{"hidden_size": 768, "norm": "layernorm", "norm_eps": 1e-06, "positions": "learned", "qk_norm": true, "parallel_block": false, "beta1": 0.95, "dataset": "wikipedia_en"}
MLP neurons of a small language model. Each row is named by its layer, matrix (up: input weights) and neuron, and shows model dimensions 592-655. Each number is 200 + 20 x the weight over its row's rms, rounded and kept within 0 to 999.
A block is one neuron, or neurons of one layer that tend to fire together. Before each block is what it responds to, as a language model described it from the Wikipedia text at the highest values.

Ordinals and counting numbers. Ordinal words and suffixes (first, second, -th, -rd, -st) and small number words (two, three) counting time spans or rounds, e.g. "21st district", "17th-century", "for three years".
L6.up787,234,192,190,205,184,193,207,212,168,222,237,172,180,189,168,197,163,233,191,150,183,206,189,203,229,228,198,155,188,188,205,210,171,207,210,217,217,209,205,190,186,203,169,217,173,179,180,186,169,195,197,171,188,180,198,177,216,212,170,181,196,217,219,171
L6.up1713,196,197,197,203,184,211,216,185,158,204,182,179,221,191,174,185,211,200,206,214,190,221,188,214,248,182,175,188,194,183,175,205,194,231,172,190,183,237,179,201,184,216,170,219,187,211,179,165,217,199,207,199,193,200,191,219,185,224,188,208,182,213,197,185

Initial j/l letter pieces. Fires on word-initial letter-piece tokens "j" or "l" (also "J", "L", "-l"), starting words split into fragments, e.g. j|eopardy, j|urors, sub-l|ieutenant, J|ive.
L2.up155,203,195,213,196,216,192,192,193,197,184,176,244,228,180,217,178,177,220,220,219,194,211,230,208,219,233,181,181,200,241,214,222,227,199,176,198,153,215,209,193,211,218,232,216,197,181,214,177,188,221,204,213,181,211,198,213,184,188,206,198,222,216,212,227
L2.up2175,185,195,213,218,205,189,202,192,221,180,186,201,214,157,221,204,213,205,204,247,193,225,184,206,191,221,204,207,207,203,197,199,208,196,180,184,178,202,205,159,196,206,209,229,190,240,190,192,206,218,212,225,230,194,223,212,206,208,222,191,189,174,199,199
L2.up2452,230,223,199,212,198,157,186,260,201,171,223,221,213,229,163,204,187,206,219,194,203,202,185,212,198,193,170,232,198,183,185,205,179,217,216,231,166,205,223,179,191,212,196,175,219,210,219,213,177,232,199,203,216,193,195,217,200,226,179,229,187,233,247,194
L2.up2705,174,193,183,206,213,189,195,185,225,183,180,199,228,194,200,195,237,197,233,213,180,228,225,221,201,194,184,175,175,229,193,192,201,210,171,186,186,151,172,163,152,186,217,235,187,209,203,245,201,204,205,184,198,182,238,224,204,223,192,209,208,195,204,213

Plural noun phrase anticipation. Words inside a plural noun phrase before its head noun arrives, like number words, plural endings and modifiers: "two draws", "a number of casualties", "fighters".
L6.up752,212,202,165,214,226,216,206,180,223,201,198,191,186,204,193,180,199,199,207,207,189,191,253,178,182,200,168,207,218,175,186,212,230,215,183,223,216,197,186,207,194,182,235,187,214,193,206,216,170,180,193,200,173,210,220,223,199,182,201,212,172,188,185,152
L6.up899,223,222,203,198,231,189,181,203,215,196,165,167,220,196,195,202,186,227,215,212,180,194,211,222,190,228,178,240,215,187,197,198,182,195,179,186,183,187,176,240,190,191,181,191,209,200,215,187,169,177,177,219,173,206,211,172,210,192,189,228,212,223,201,191

Word-initial fragment tokens. First-piece tokens of a word split into several tokens, often at the start of a heading or list label, such as St(ations), St(ructure), J(ets), C(ritical).
L6.up2407,205,141,245,206,155,196,228,213,184,190,233,241,202,167,186,161,194,204,180,210,217,187,201,218,197,200,233,209,212,191,210,199,165,175,188,191,249,165,213,215,215,220,198,193,205,199,195,206,192,196,182,212,212,180,180,162,219,211,230,201,195,180,197,182
L6.up2864,211,217,217,180,207,203,221,204,170,202,190,170,167,176,202,185,206,204,197,195,215,214,191,198,226,207,223,174,149,142,182,225,196,188,173,198,186,191,206,206,170,174,216,192,182,230,204,193,215,210,223,199,194,157,166,231,215,238,224,218,218,187,201,202

High/low level words. The words high and low, especially in table headers (High points, Record high) and rate descriptions, plus table pipe separators and the verbs led or resulted right after "This".
L4.up81,209,189,189,204,206,191,219,225,201,209,217,184,212,191,223,187,183,200,174,210,196,215,209,204,173,195,223,219,215,235,183,184,195,197,203,185,197,214,179,209,199,223,149,177,216,199,219,224,187,189,227,189,201,190,202,214,170,204,186,233,200,187,216,195
L4.up626,204,197,196,202,220,185,180,181,214,207,241,199,223,170,220,211,245,164,216,197,167,172,216,212,204,219,198,215,167,200,214,213,238,166,188,182,220,186,214,149,189,206,170,187,200,182,191,219,212,206,201,210,216,193,212,196,224,259,212,223,177,199,196,210
L4.up753,210,229,184,186,217,203,199,250,178,208,208,163,202,198,230,177,179,171,235,205,233,206,218,227,192,153,181,211,184,230,214,189,223,183,187,177,191,207,206,183,203,197,184,154,188,191,195,197,199,209,186,191,206,210,215,174,207,217,183,226,195,213,199,239
L4.up771,201,200,208,188,209,174,211,234,220,236,196,191,198,191,235,201,178,211,213,219,197,239,244,216,188,186,179,199,208,197,207,206,199,199,200,197,196,237,194,197,174,171,207,177,182,195,178,204,207,208,214,204,167,198,179,203,217,210,194,194,213,209,194,204
L4.up1834,239,188,198,211,206,198,189,208,208,215,181,218,206,209,195,216,189,209,219,193,188,207,179,207,188,193,215,187,210,175,192,161,174,222,181,209,195,222,198,209,209,215,212,202,162,216,218,198,204,170,191,209,191,230,195,172,209,234,170,205,197,223,203,179
L4.up2503,187,182,220,175,181,218,215,204,178,180,205,186,241,204,161,196,219,182,196,214,162,174,206,202,190,204,201,204,192,198,206,224,203,210,182,221,191,208,213,159,186,221,192,207,204,195,235,196,203,231,241,197,204,232,208,176,201,228,225,204,197,196,229,196
L4.up2552,214,188,213,168,240,189,188,208,197,240,185,169,205,206,167,216,176,183,189,192,225,218,211,205,183,182,191,207,218,216,210,169,231,184,219,202,215,245,243,179,206,172,189,218,194,196,202,174,194,201,188,207,168,207,215,201,219,202,200,196,189,201,186,203
L4.up2679,225,215,189,152,199,170,197,179,166,225,206,217,234,214,216,210,201,206,205,202,199,173,238,194,197,191,163,211,206,219,229,177,217,184,226,172,195,204,151,214,198,196,175,208,233,195,193,220,203,214,208,178,218,168,225,205,216,198,197,205,212,189,169,198

Header pipes, post-subject verbs. Pipe separators between column names late in Wikipedia table header rows (High rebounds | High assists); also was, were, is, 's right after a subject noun phrase.
L4.up466,210,204,209,193,211,196,206,213,232,191,178,205,240,222,189,190,188,200,216,242,209,185,175,188,210,188,198,191,185,188,154,184,199,194,204,192,170,202,190,233,173,200,211,218,172,206,199,224,188,198,164,167,184,188,216,210,190,179,227,179,206,192,190,197
L4.up564,220,234,168,203,189,146,211,193,174,193,187,174,216,214,180,196,198,237,251,225,213,197,213,236,197,208,217,194,193,179,172,237,200,200,196,191,209,184,175,162,196,238,180,237,204,206,151,261,181,149,205,196,220,201,183,218,183,212,232,201,212,180,220,186
L4.up1424,212,216,191,150,200,197,235,176,191,186,180,202,203,179,187,202,183,203,205,186,211,222,166,224,164,215,189,250,201,204,173,201,201,187,260,215,238,229,236,203,194,194,192,188,178,177,185,198,209,213,167,210,216,209,219,203,197,197,186,199,198,190,208,208
L4.up2126,231,211,186,194,187,210,195,205,178,203,213,251,210,203,213,228,204,187,202,215,208,166,181,219,196,211,214,194,195,174,192,212,220,193,173,190,218,200,208,219,226,193,176,172,168,204,181,182,195,197,215,203,191,173,232,192,185,205,191,201,196,204,215,160
L4.up2195,215,172,193,209,209,253,200,168,182,243,201,195,243,240,205,231,180,229,183,175,193,173,197,220,202,187,192,207,190,212,227,217,184,224,230,198,179,202,198,168,216,218,212,225,222,220,194,204,206,181,213,222,182,199,203,196,218,158,180,189,213,190,231,161
L4.up2984,241,196,208,212,196,173,216,189,174,189,210,198,227,218,198,165,189,200,193,206,204,219,216,221,177,171,208,223,184,186,280,188,210,175,185,195,172,219,227,204,237,197,197,176,166,214,214,203,208,207,204,215,201,217,192,219,160,204,162,167,210,228,215,191
L4.up3031,220,195,208,237,197,169,188,218,188,143,193,205,204,152,205,223,199,175,199,216,178,200,200,237,218,208,224,199,178,192,202,213,200,199,191,233,184,230,207,190,200,176,222,196,205,198,196,186,206,208,213,187,161,191,199,190,170,181,190,188,188,184,221,192
L4.up3057,186,190,186,201,173,203,169,181,209,220,216,191,181,174,196,219,163,222,219,199,233,244,227,209,220,215,195,208,199,205,196,190,183,208,194,217,182,182,196,171,214,222,174,228,234,184,210,188,211,206,185,163,174,190,176,237,140,184,162,179,203,201,241,211

J-initial pieces and "by". Word-initial J/j fragments (j-ungles, j-urist, J-eddah, J-ody) and the preposition by marking agent, time or manner (built by, by December).
L4.up127,193,204,237,228,222,182,221,228,241,188,165,217,211,205,183,199,214,217,204,225,200,202,211,192,215,218,193,221,197,176,186,182,227,230,164,195,232,233,218,163,184,179,208,216,233,199,214,195,203,185,198,196,182,203,212,215,190,233,236,172,226,220,174,211
L4.up683,211,202,207,211,215,196,190,209,210,170,174,210,267,167,208,212,199,205,169,164,209,236,172,178,194,232,161,214,167,195,212,204,193,228,172,220,225,171,183,215,211,203,223,198,195,212,196,203,196,214,194,175,212,174,204,212,218,216,198,163,180,213,187,189
L4.up958,212,201,220,226,206,182,173,181,201,199,177,221,218,166,187,199,201,209,205,186,167,232,223,243,212,181,246,189,213,225,201,219,201,195,197,197,185,215,196,164,192,176,215,222,210,209,182,209,187,165,187,183,202,193,210,195,195,210,164,231,214,226,206,215
L4.up1188,212,189,237,220,217,183,223,211,227,151,211,253,173,215,170,211,190,232,219,198,169,196,210,173,224,213,215,204,211,201,192,183,210,197,191,183,201,180,178,229,216,205,218,180,174,213,178,225,224,202,202,181,183,182,226,228,193,164,197,199,208,195,217,195
L4.up1891,201,192,227,232,191,218,188,195,188,236,206,205,186,208,187,197,200,231,222,187,198,189,146,209,176,208,210,223,197,201,206,193,180,205,222,180,206,192,238,165,212,255,238,201,186,208,161,212,195,184,168,212,218,188,191,205,216,223,179,199,196,213,210,180
L4.up2268,198,196,216,215,184,216,229,235,198,225,228,209,179,195,192,218,195,202,191,255,200,206,185,232,232,200,201,205,198,193,190,181,219,181,174,198,215,199,184,185,208,219,195,190,197,209,202,194,203,190,209,185,192,230,183,208,196,193,188,200,200,212,193,197
L4.up2851,210,190,208,225,226,193,186,202,240,185,212,199,213,203,224,191,222,220,210,166,227,198,194,195,204,226,218,213,205,214,209,200,175,218,217,214,195,216,229,169,223,216,199,179,226,185,222,181,181,211,219,172,196,174,148,198,210,250,224,199,175,251,193,226
L4.up2950,202,187,204,173,238,233,162,172,191,200,187,213,188,183,211,198,242,215,223,239,204,217,205,208,193,196,180,226,225,176,159,215,229,186,172,187,200,215,210,203,168,203,203,182,197,229,187,202,197,160,200,177,200,230,242,229,203,175,166,189,215,215,175,186

Word-initial subword fragments. Short fragments that begin or continue a longer word: "ph" (alphabet, amphibian, Philadelphia), ordinal "th" after digits (17th), plus "ast", "reg", and "new".
L2.up1011,198,208,165,218,215,201,180,194,170,228,208,168,216,181,216,183,236,224,207,197,196,205,223,203,226,216,185,204,238,210,204,223,211,202,184,225,215,217,205,186,226,225,224,202,204,217,186,183,155,216,199,162,136,218,181,196,202,219,221,207,225,233,209,209
L2.up2041,211,185,230,161,180,191,197,190,213,228,200,204,200,186,195,206,213,205,194,187,204,203,214,209,232,190,207,171,227,225,196,164,188,212,209,157,213,200,170,183,234,199,189,182,187,229,200,216,191,202,217,220,213,189,242,214,185,224,190,218,218,201,220,183
L2.up2043,204,193,211,206,208,195,230,175,196,201,201,195,205,187,168,187,202,247,211,194,207,200,209,175,196,201,160,184,199,167,196,190,217,200,171,160,201,209,209,225,153,201,191,189,180,212,244,173,200,210,203,208,173,210,212,164,184,206,213,174,185,226,210,181
L2.up2247,192,200,165,189,235,221,189,206,196,221,198,233,269,199,168,196,227,192,212,220,245,184,196,215,191,221,203,218,186,224,210,215,207,195,193,180,205,197,231,185,215,202,174,185,200,187,202,181,218,203,187,205,212,181,217,157,203,213,166,203,188,168,223,184

Table cell separators. Pipe and semicolon column separators in flattened Wikipedia tables, mostly right after a number, as in 26.2 (−3.2) | or 1–1;.
L2.up216,216,169,222,206,194,233,175,197,207,232,221,191,235,188,201,207,207,215,213,212,201,191,238,193,176,197,222,200,210,208,153,223,162,207,175,210,227,210,182,190,192,197,191,196,187,245,155,162,237,168,209,196,184,175,206,190,205,229,165,200,193,212,198,188
L2.up1022,221,169,202,206,222,233,195,188,203,232,219,202,204,191,194,198,207,245,209,155,217,175,188,222,223,185,222,193,164,178,195,228,177,179,197,214,212,210,193,198,184,204,189,178,205,193,169,183,219,195,204,191,164,193,203,210,199,166,146,154,225,191,201,168
L2.up2026,214,179,198,167,187,218,211,204,261,215,189,182,178,205,166,209,187,168,214,206,230,234,201,194,212,168,202,204,160,206,230,192,194,200,193,195,204,201,176,216,199,197,224,196,225,218,178,159,228,207,217,186,200,233,180,213,197,207,177,198,179,199,239,182
L2.up2469,203,212,193,201,199,234,209,213,198,179,196,197,212,195,173,188,251,192,204,197,240,213,231,206,202,177,235,145,202,182,192,217,164,208,174,223,216,190,213,171,168,204,212,214,234,215,198,185,222,194,219,169,204,192,199,246,196,211,208,232,195,223,171,189

Table cell separators. Column delimiters such as pipes and semicolons in Wikipedia stat tables, especially after numbers or empty cells, as in | 0 | 0 |.
L4.up202,234,210,211,173,213,235,220,214,189,209,191,215,241,231,185,186,198,221,222,212,192,201,223,203,216,201,209,238,201,207,197,233,205,194,226,218,222,207,173,219,196,199,187,182,191,178,214,193,196,172,218,182,202,194,221,179,231,217,179,213,183,192,214,203
L4.up285,174,205,207,224,219,214,239,146,237,179,176,203,183,188,262,191,202,182,237,193,181,214,207,222,219,218,191,186,205,191,205,233,227,202,193,232,191,190,245,207,196,231,216,191,221,187,206,203,203,197,208,209,201,172,173,232,186,218,178,186,199,199,200,193
L4.up795,177,154,185,207,225,220,196,196,199,210,184,212,227,180,178,195,226,207,175,228,198,218,224,209,244,196,217,177,176,201,205,187,197,195,212,180,208,148,192,208,204,232,183,193,187,207,198,200,219,199,187,184,213,230,182,209,211,208,217,235,230,209,193,211
L4.up1176,211,235,190,219,222,189,213,220,194,177,199,223,172,228,223,182,240,183,232,200,184,229,205,178,152,187,195,142,218,196,209,184,195,230,204,191,180,219,214,168,184,196,206,178,185,215,168,165,181,204,181,201,192,191,191,174,235,210,200,180,173,164,188,186
L4.up1374,226,198,196,183,186,236,225,203,182,227,236,186,216,195,178,168,226,187,205,216,188,217,212,172,195,202,198,232,201,222,203,231,204,202,209,182,186,198,209,208,255,243,184,181,198,208,186,239,191,174,203,172,218,170,198,209,170,236,187,192,178,187,216,191
L4.up1700,212,237,216,200,198,185,201,217,191,190,185,187,208,183,213,196,168,154,184,225,183,210,202,195,221,196,201,218,189,160,162,206,221,198,216,204,195,228,174,186,205,205,213,179,163,208,205,204,167,219,178,216,224,222,186,237,190,225,212,189,152,218,217,216
L4.up2283,226,218,212,232,182,163,218,171,198,201,223,209,224,203,210,175,201,195,205,213,201,188,216,180,230,207,229,209,200,195,227,210,204,167,229,236,180,183,200,174,186,212,209,210,205,173,165,198,177,173,233,201,174,217,226,189,173,172,214,189,227,212,193,204
L4.up2907,180,174,213,175,236,222,193,226,184,190,179,184,188,179,171,217,248,185,176,220,186,222,204,215,226,194,210,207,191,232,169,196,170,196,213,202,205,194,193,149,185,215,220,188,178,198,209,212,209,155,188,216,182,233,164,259,202,184,194,210,184,177,242,200

Family birth-order words. Words placing a person among siblings or relatives in biographies, such as eldest, five, younger, as in "one of five children"; weaker on scattered word fragments and digits.
L6.up643,186,189,226,214,208,186,149,170,181,183,176,162,228,221,211,185,215,157,195,199,194,194,205,190,206,211,213,215,217,202,194,185,196,212,194,208,192,199,221,207,226,205,205,205,223,177,198,225,174,197,187,197,230,180,191,211,205,165,229,210,183,223,226,243
L6.up1676,165,221,221,168,193,177,188,214,217,205,176,237,209,196,202,204,213,193,214,202,200,204,248,176,201,223,169,219,220,211,196,170,202,225,220,204,213,220,199,185,188,254,242,222,208,231,210,222,176,216,197,213,219,172,225,214,201,182,213,216,186,224,253,209

Noble and royal titles. Title nouns for rulers and officials, mostly before a name or "of", such as Duke of Parma, King Chamaraja, prince, Dr., Admiral, and sometimes word-initial pieces like sub, con.
L2.up681,193,183,197,182,204,211,191,193,201,182,172,225,226,192,189,212,202,165,149,178,172,186,197,181,197,204,177,177,193,231,184,172,189,176,211,213,217,201,205,239,209,184,215,224,165,226,232,178,224,205,189,222,184,158,172,187,202,204,212,206,202,228,211,189
L2.up996,186,189,219,197,225,163,251,209,193,214,192,191,224,198,184,216,216,210,212,192,219,196,197,185,206,201,190,173,178,204,210,194,188,216,217,219,239,237,217,220,173,198,197,211,171,198,191,167,197,178,211,213,213,190,166,163,231,258,196,176,215,233,202,221
L2.up1595,189,196,235,184,215,175,181,179,202,185,190,192,180,226,186,200,196,186,223,177,198,213,176,217,198,191,215,210,204,169,217,174,186,228,212,193,174,215,196,191,212,235,235,182,202,205,223,215,232,189,188,201,193,177,190,198,148,210,218,216,229,202,215,209
L2.up2585,167,186,140,181,236,208,190,210,194,222,232,212,198,204,246,209,175,207,220,225,181,226,216,161,197,200,198,197,176,243,207,218,183,217,205,197,187,234,220,214,215,203,216,200,219,189,198,202,233,221,201,199,211,206,179,186,203,204,193,196,205,194,172,203

Before an upcoming number. Words and separators right before an expected quantity or value, such as "of" in "a total of 300" or "a record of 3–4–1", and table pipes "|" preceding numeric cells.
L6.up423,212,215,161,211,221,222,187,209,195,193,198,162,201,193,180,163,246,195,240,214,185,183,232,221,196,213,220,202,197,204,203,187,208,226,245,180,225,162,194,197,208,189,212,191,203,204,189,188,186,187,243,214,192,177,217,175,191,234,209,198,177,182,212,227
L6.up2867,222,194,238,208,213,213,175,186,223,212,206,222,202,177,209,209,204,236,228,196,226,197,237,203,174,213,196,193,186,199,193,207,231,225,222,196,221,176,188,201,218,220,189,172,192,205,221,181,159,197,210,215,177,184,175,199,172,238,199,175,196,219,181,202

High/low and relational words. Words for level or relation, mostly "high" and "low", as in high school, high court, Record high, rates are low, plus relational words like due, similar, compared, moved.
L2.up1200,175,179,180,201,238,220,191,231,201,178,206,182,203,177,186,195,199,227,215,249,220,189,212,206,206,199,210,199,250,194,187,216,187,177,211,184,210,245,172,188,220,183,195,195,202,189,190,151,200,235,184,189,222,158,254,222,209,233,193,208,193,202,188,181
L2.up1488,200,213,151,193,203,205,187,201,221,171,243,200,200,193,198,197,206,202,198,234,199,235,228,190,195,206,175,206,245,244,211,233,196,190,188,186,201,245,210,194,236,205,234,238,195,248,203,146,185,204,154,184,191,206,201,180,201,181,196,195,213,190,158,173
L2.up2012,223,188,186,230,203,231,231,217,220,242,205,205,237,191,207,236,181,242,196,180,238,189,177,207,190,193,196,202,243,225,183,180,240,216,196,177,204,209,209,204,193,227,174,209,208,212,220,198,205,241,225,165,184,142,200,159,223,206,197,202,205,187,193,165
L2.up3026,186,214,199,191,184,205,195,209,194,240,222,192,200,195,175,179,185,193,204,198,216,199,207,200,194,197,200,214,215,185,169,186,230,206,199,209,167,222,237,163,185,223,168,189,241,215,184,207,178,161,208,220,198,192,181,200,190,202,213,192,195,189,212,186

Head noun after modifiers. Head nouns, or their first piece, that close a stacked-modifier phrase, often in defining sentences: biographical film, video game, hard rock band, sailing yacht.
L4.up737,191,217,216,208,193,234,202,186,210,189,209,189,189,178,185,201,210,200,185,181,193,174,190,144,204,177,228,206,215,193,172,178,200,205,228,205,198,195,201,184,217,182,228,200,210,196,203,214,230,196,233,214,218,179,221,193,208,189,196,223,201,222,217,177
L4.up843,209,207,213,218,199,201,237,166,182,190,222,225,180,217,228,231,185,218,174,211,182,165,218,241,169,212,202,242,206,185,176,205,226,215,197,178,224,215,208,205,184,191,196,191,188,183,193,186,199,218,235,194,209,194,200,195,187,206,196,186,211,211,181,197
L4.up1220,172,214,216,214,211,212,202,179,181,196,170,166,216,193,172,237,181,190,213,226,217,205,202,153,207,212,191,233,196,211,236,213,158,196,191,170,213,191,191,193,237,237,203,206,197,177,206,222,191,180,201,220,178,207,205,217,180,216,210,197,196,193,183,236
L4.up1828,209,181,189,212,227,215,170,183,192,190,173,212,188,245,180,234,195,249,200,177,174,187,216,160,188,182,207,210,204,213,229,172,190,226,209,169,182,217,185,232,203,200,211,168,198,202,208,194,190,222,271,217,184,220,229,224,196,211,170,183,191,207,219,176
L4.up2549,198,201,219,186,225,229,186,201,205,234,181,203,217,218,186,213,215,212,209,190,212,197,187,182,155,191,212,168,225,221,198,193,197,191,198,212,230,234,215,194,183,225,172,218,165,165,189,219,143,218,228,207,216,192,212,225,189,220,186,216,181,226,160,205
L4.up2579,184,221,213,212,212,248,192,200,217,177,220,241,231,177,189,184,193,223,203,215,186,191,199,175,194,199,187,186,185,204,235,194,181,194,210,191,221,200,187,223,184,197,194,211,219,210,170,224,205,235,184,219,170,174,210,199,176,220,158,212,176,195,187,203
L4.up2700,175,242,191,198,195,194,156,207,171,191,184,185,221,212,190,189,184,254,195,189,216,178,200,189,198,209,197,233,191,207,180,195,226,214,215,211,208,209,192,181,182,169,225,163,187,184,204,236,199,219,172,189,219,204,200,234,170,208,198,183,219,225,184,222
L4.up2987,210,239,194,202,190,197,182,181,192,198,225,175,179,203,188,202,189,212,207,185,185,208,213,165,172,198,184,183,202,209,225,240,175,179,174,206,198,189,195,175,205,195,245,205,194,196,179,213,211,190,261,230,234,247,200,217,199,209,190,200,197,228,191,197

Plural noun endings. Plural count nouns or their final -s/-ers/-ions piece, often after numbers or "several", e.g. villages, goals, satellites, instruments.
L2.up999,201,231,218,191,222,226,207,188,202,207,189,170,251,225,173,207,202,198,207,197,231,212,197,184,172,242,211,180,165,201,204,188,205,189,147,231,180,196,212,189,210,170,199,204,216,230,198,208,176,182,219,210,168,195,195,185,192,194,183,227,207,241,188,196
L2.up1304,205,237,183,188,231,202,215,229,217,212,208,188,209,172,182,185,182,205,223,160,205,182,203,178,207,198,214,202,230,212,235,219,181,202,182,195,181,210,231,242,218,200,192,226,230,202,203,201,180,218,230,194,183,198,190,224,210,189,193,236,229,208,194,181
L2.up1472,214,211,195,197,226,204,199,157,201,173,173,199,217,229,178,181,200,187,177,196,172,187,210,195,207,186,200,209,182,221,201,179,225,215,146,203,166,198,216,188,208,209,185,230,250,228,194,206,194,176,193,172,162,188,177,277,187,204,206,219,168,254,170,188
L2.up2916,213,204,200,200,244,217,207,199,217,197,203,179,208,221,185,216,205,186,214,157,196,205,213,217,190,232,219,224,221,235,207,174,210,209,153,210,174,181,209,178,190,227,189,209,215,236,220,184,208,170,196,191,196,214,186,192,196,180,207,219,202,221,196,217

Table cell separators. The pipe character separating cells in wiki-style tables, strongest after a header cell like Year, Rank, Party, or Case Name.
L2.up446,212,177,211,176,196,216,203,196,173,183,209,224,212,190,154,203,194,197,197,191,219,224,217,216,204,180,212,186,176,186,189,182,176,201,226,226,203,186,232,208,210,195,167,193,196,219,197,191,186,184,202,204,189,194,215,212,223,168,194,201,195,197,197,193
L2.up1686,228,165,201,165,192,219,173,180,208,216,210,176,215,189,181,195,227,208,213,218,250,184,229,182,203,194,206,206,216,220,172,226,177,222,209,172,185,223,182,208,210,181,203,196,182,228,186,167,219,171,222,185,187,215,207,177,232,196,139,187,225,182,200,186
L2.up1955,213,195,207,162,210,185,179,184,231,192,204,203,232,161,176,222,206,196,195,154,221,188,222,175,192,208,188,139,179,167,203,211,182,196,206,215,177,220,185,208,220,216,168,197,228,229,185,189,208,184,190,205,179,192,224,156,189,204,182,139,193,180,180,211
L2.up2277,184,236,187,197,154,183,167,185,203,227,204,188,207,191,185,195,200,205,231,195,197,196,178,173,173,228,214,215,193,156,189,186,178,192,237,233,192,215,168,214,204,208,165,180,227,212,144,211,214,185,195,193,197,182,209,206,194,204,189,184,187,188,192,225

Table header cells. Column-header words in wiki-style tables right after a pipe, such as Nat, Cap, Film, Certification, or blank cells; also occasionally at/in after a noun.
L6.up1985,188,228,176,218,202,172,196,196,202,195,267,189,231,161,202,199,225,194,201,194,175,204,227,247,201,231,198,236,193,229,207,226,218,183,189,184,228,191,195,204,195,214,211,198,214,206,181,175,212,176,234,170,184,197,208,220,217,208,181,211,233,195,183,190
L6.up2490,188,200,207,210,162,203,217,223,219,200,185,217,199,160,220,200,202,218,181,205,200,181,201,191,238,200,206,197,186,208,217,177,207,219,217,218,193,252,199,200,175,214,189,191,218,206,239,208,180,208,205,215,182,217,203,178,233,177,214,217,209,176,233,220

Verb after long subject. Auxiliaries and copulas (was, were, had, also, to) right after a long subject phrase in narrative prose, e.g. "team ownership was"; weaker on table pipes and digits.
L6.up703,238,218,213,182,203,230,208,175,198,206,213,210,219,199,221,208,215,215,223,183,227,211,174,172,209,160,207,200,188,206,188,188,201,212,193,173,186,184,208,214,220,184,172,194,205,235,201,219,185,198,208,212,213,179,179,207,205,197,212,210,219,200,233,224
L6.up2151,198,196,191,206,205,209,220,153,185,191,196,224,216,216,221,197,190,220,194,191,171,219,201,193,213,200,211,204,180,230,191,197,202,175,217,186,218,209,189,199,207,198,170,195,199,212,212,194,198,175,174,189,188,203,198,197,164,242,210,192,193,172,197,222